{"num_hidden_layers": 10, "hidden_size": 256, "num_attention_heads": 4, "num_key_value_heads": 4, "head_dim": 64, "intermediate_size": 320, "vocab_size": 2048, "hidden_act": "geglu", "norm": "rmsnorm", "norm_place": "pre", "norm_eps": 1e-06, "positions": "rope", "rope_theta": 10000.0, "rope_fraction": 1.0, "qk_norm": false, "attn_scale": 0.125, "bias": "none", "tie_word_embeddings": true, "parallel_block": false, "init": "trunc", "init_std_qkv": 0.0173, "init_std_o": 0.0173, "init_std_up": 0.0173, "init_std_down": 0.0173, "optimizer": "adamw", "learning_rate": 0.00138, "beta1": 0.95, "beta2": 0.99, "weight_decay": 0.026, "lr_head": 0.00594, "max_grad_norm": 0.5, "warmup_steps": 452, "schedule": "wsd", "decay_fraction": 0.826, "decay_shape": "linear", "final_lr_fraction": 0.02, "batch_tokens": 32768, "max_seq_len": 256, "doc_mask": true, "train_tokens": 443600000, "max_steps": 13538, "dataset": "wikipedia_en"}
MLP neurons of a small language model. Each row is named by its layer, matrix (down: output weights) and neuron, and shows model dimensions 16-143. Each number is 50 + 15 x the weight over its row's rms, rounded and kept within 0 to 99. A neuron's up and down rows have the sign that makes its largest values positive.
After each neuron's rows, "fires before" lists the tokens most often just after its 100 highest values on Wikipedia text that the model never trained on. A number after a token or word is its count.

L3.down151:54 38 69 56 46 47 50 75 27 30 37 44 62 56 33 47 62 63 31 86 56 52 36 55 38 49 62 45 23 45 63 51 65 44 44 65 22 47 72 47 71 27 57 44 56 34 46 62 43 43 35 37 40 48 34 42 49 46 37 33 69 41 77 41 52 46 23 41 71 52 49 42 46 42 64 51 37 67 55 64 57 72 37 35 60 69 32 28 72 52 48 48 50 35 52 45 64 47 47 56 58 65 45 45 33 35 53 62 71 41 67 66 71 50 58 24 24 63 36 42 62 50 37 76 63 55 30 47
fires before: "chn" 16, "levision" 15, "x" 11, "xt" 10, "ac" 9, "le" 8

L7.down66:40 61 58 55 51 67 63 36 53 68 63 42 41 49 82 51 57 34 26 50 51 63 52 55 52 53 66 51 67 44 35 40 53 65 39 59 53 50 36 56 22 72 45 61 61 34 59 62 36 69 37 47 54 53 45 52 36 68 36 43 67 71 31 55 60 45 66 64 31 21 66 37 59 43 64 41 62 65 58 52 53 72 24 59 52 57 55 33 44 68 69 43 53 46 66 41 19 86 80 26 44 39 57 34 54 49 42 43 36 48 63 56 70 38 41 51 42 86 71 61 46 33 38 74 29 42 54 42
fires before: "–" 35, ":" 11, "," 8, "ons" 5, "y" 4

L7.down52:52 46 72 45 73 61 33 80 65 76 48 54 54 47 42 44 62 41 60 58 42 36 54 58 42 27 35 35 55 59 50 56 52 77 67 65 41 56 38 01 63 55 57 36 54 55 64 80 29 45 48 57 75 41 36 29 50 38 47 82 37 71 38 58 41 46 52 57 69 21 64 39 48 48 48 54 41 73 14 62 45 97 83 57 49 50 48 66 39 64 47 42 40 92 42 35 25 51 74 47 47 54 62 38 69 47 49 40 55 49 49 67 56 65 42 64 68 43 45 44 57 60 36 43 36 64 59 34
fires before: "=" 22, "-" 12, "==\n\n" 7, "S" 5, "==\n" 5, "P" 5

L7.down195:42 60 68 31 32 39 70 52 44 48 38 65 42 31 52 34 38 36 62 72 32 44 71 77 45 72 48 48 55 48 76 48 36 65 68 68 57 31 54 48 41 43 41 40 62 47 41 61 66 19 72 38 40 50 25 52 54 53 48 59 54 48 51 27 62 55 40 37 36 71 58 21 57 61 27 56 75 47 51 41 37 54 44 57 29 40 73 40 46 32 65 32 54 68 56 41 39 81 46 50 39 55 54 50 57 44 58 65 70 19 52 32 28 02 27 66 60 67 79 51 46 76 66 75 55 66 25 38
fires before: "ution" 24, "v" 6, "ar" 5, "ved" 5, "ult" 5, "ing" 5

L7.down209:30 55 40 41 55 48 58 49 69 55 54 62 70 68 32 61 25 15 67 63 53 76 71 47 53 68 56 32 74 48 29 62 55 73 49 72 34 40 54 57 38 49 35 21 36 29 64 46 38 54 82 40 70 52 50 54 66 53 75 36 53 52 75 26 30 43 39 26 58 32 58 43 74 18 22 79 27 53 55 51 51 47 24 67 42 56 65 37 52 49 51 49 55 65 43 36 46 52 30 35 51 55 45 29 51 68 58 11 60 33 56 37 23 56 43 63 42 53 57 62 49 46 60 67 54 49 35 43
fires before: "–" 44, ":" 17, ")," 6, " –" 5, " |" 5, ")" 5

L4.down46:65 61 61 63 73 48 81 33 30 38 45 51 42 67 52 45 67 45 48 40 23 63 44 67 61 49 49 67 39 56 26 80 61 54 22 35 44 57 45 54 41 44 49 51 77 39 54 36 48 60 31 73 44 63 28 50 61 68 59 61 74 62 13 32 54 26 36 57 63 62 51 75 62 45 41 57 34 72 38 33 44 31 08 71 55 41 40 54 58 39 54 45 55 49 53 44 29 38 80 22 62 51 65 47 41 17 60 49 48 30 17 57 67 41 51 62 66 46 45 38 53 46 37 59 32 41 79 13
fires before: "ough" 16, "ose" 16, "us" 7, "qu" 6, " was" 4, "her" 4

L7.down167:40 40 40 29 69 48 37 38 45 59 76 20 46 38 47 43 55 64 65 40 55 60 41 59 55 54 46 61 44 37 63 47 18 73 50 37 49 46 27 56 49 44 49 21 52 44 68 29 58 54 34 43 21 19 62 52 39 44 48 45 48 71 44 40 75 33 52 37 34 38 30 49 55 67 54 34 40 23 50 50 42 60 24 74 51 48 41 38 47 55 55 22 78 72 67 30 64 48 76 29 54 51 24 24 43 27 39 38 70 56 64 30 52 47 64 66 49 28 67 52 32 26 55 44 34 63 67 41
fires before: "9" 23, "8" 12, "in" 9, "inal" 6, "ent" 5, "ing" 5

L3.down89:71 45 41 45 26 56 28 64 57 32 40 61 43 57 22 28 45 31 41 74 62 68 74 68 40 72 37 67 47 77 88 41 69 70 63 53 62 46 60 40 61 67 72 90 30 33 50 72 41 44 36 34 46 48 48 46 50 48 36 55 23 63 41 75 50 52 26 59 57 59 70 54 45 54 52 58 65 70 38 49 25 39 46 28 33 43 60 49 55 25 60 37 41 39 73 43 53 30 62 67 29 68 67 58 66 55 48 57 67 56 53 40 10 45 46 39 58 26 49 72 69 40 42 54 42 58 33 59
fires before: "ependent" 18, "iv" 13, "e" 12, "ones" 9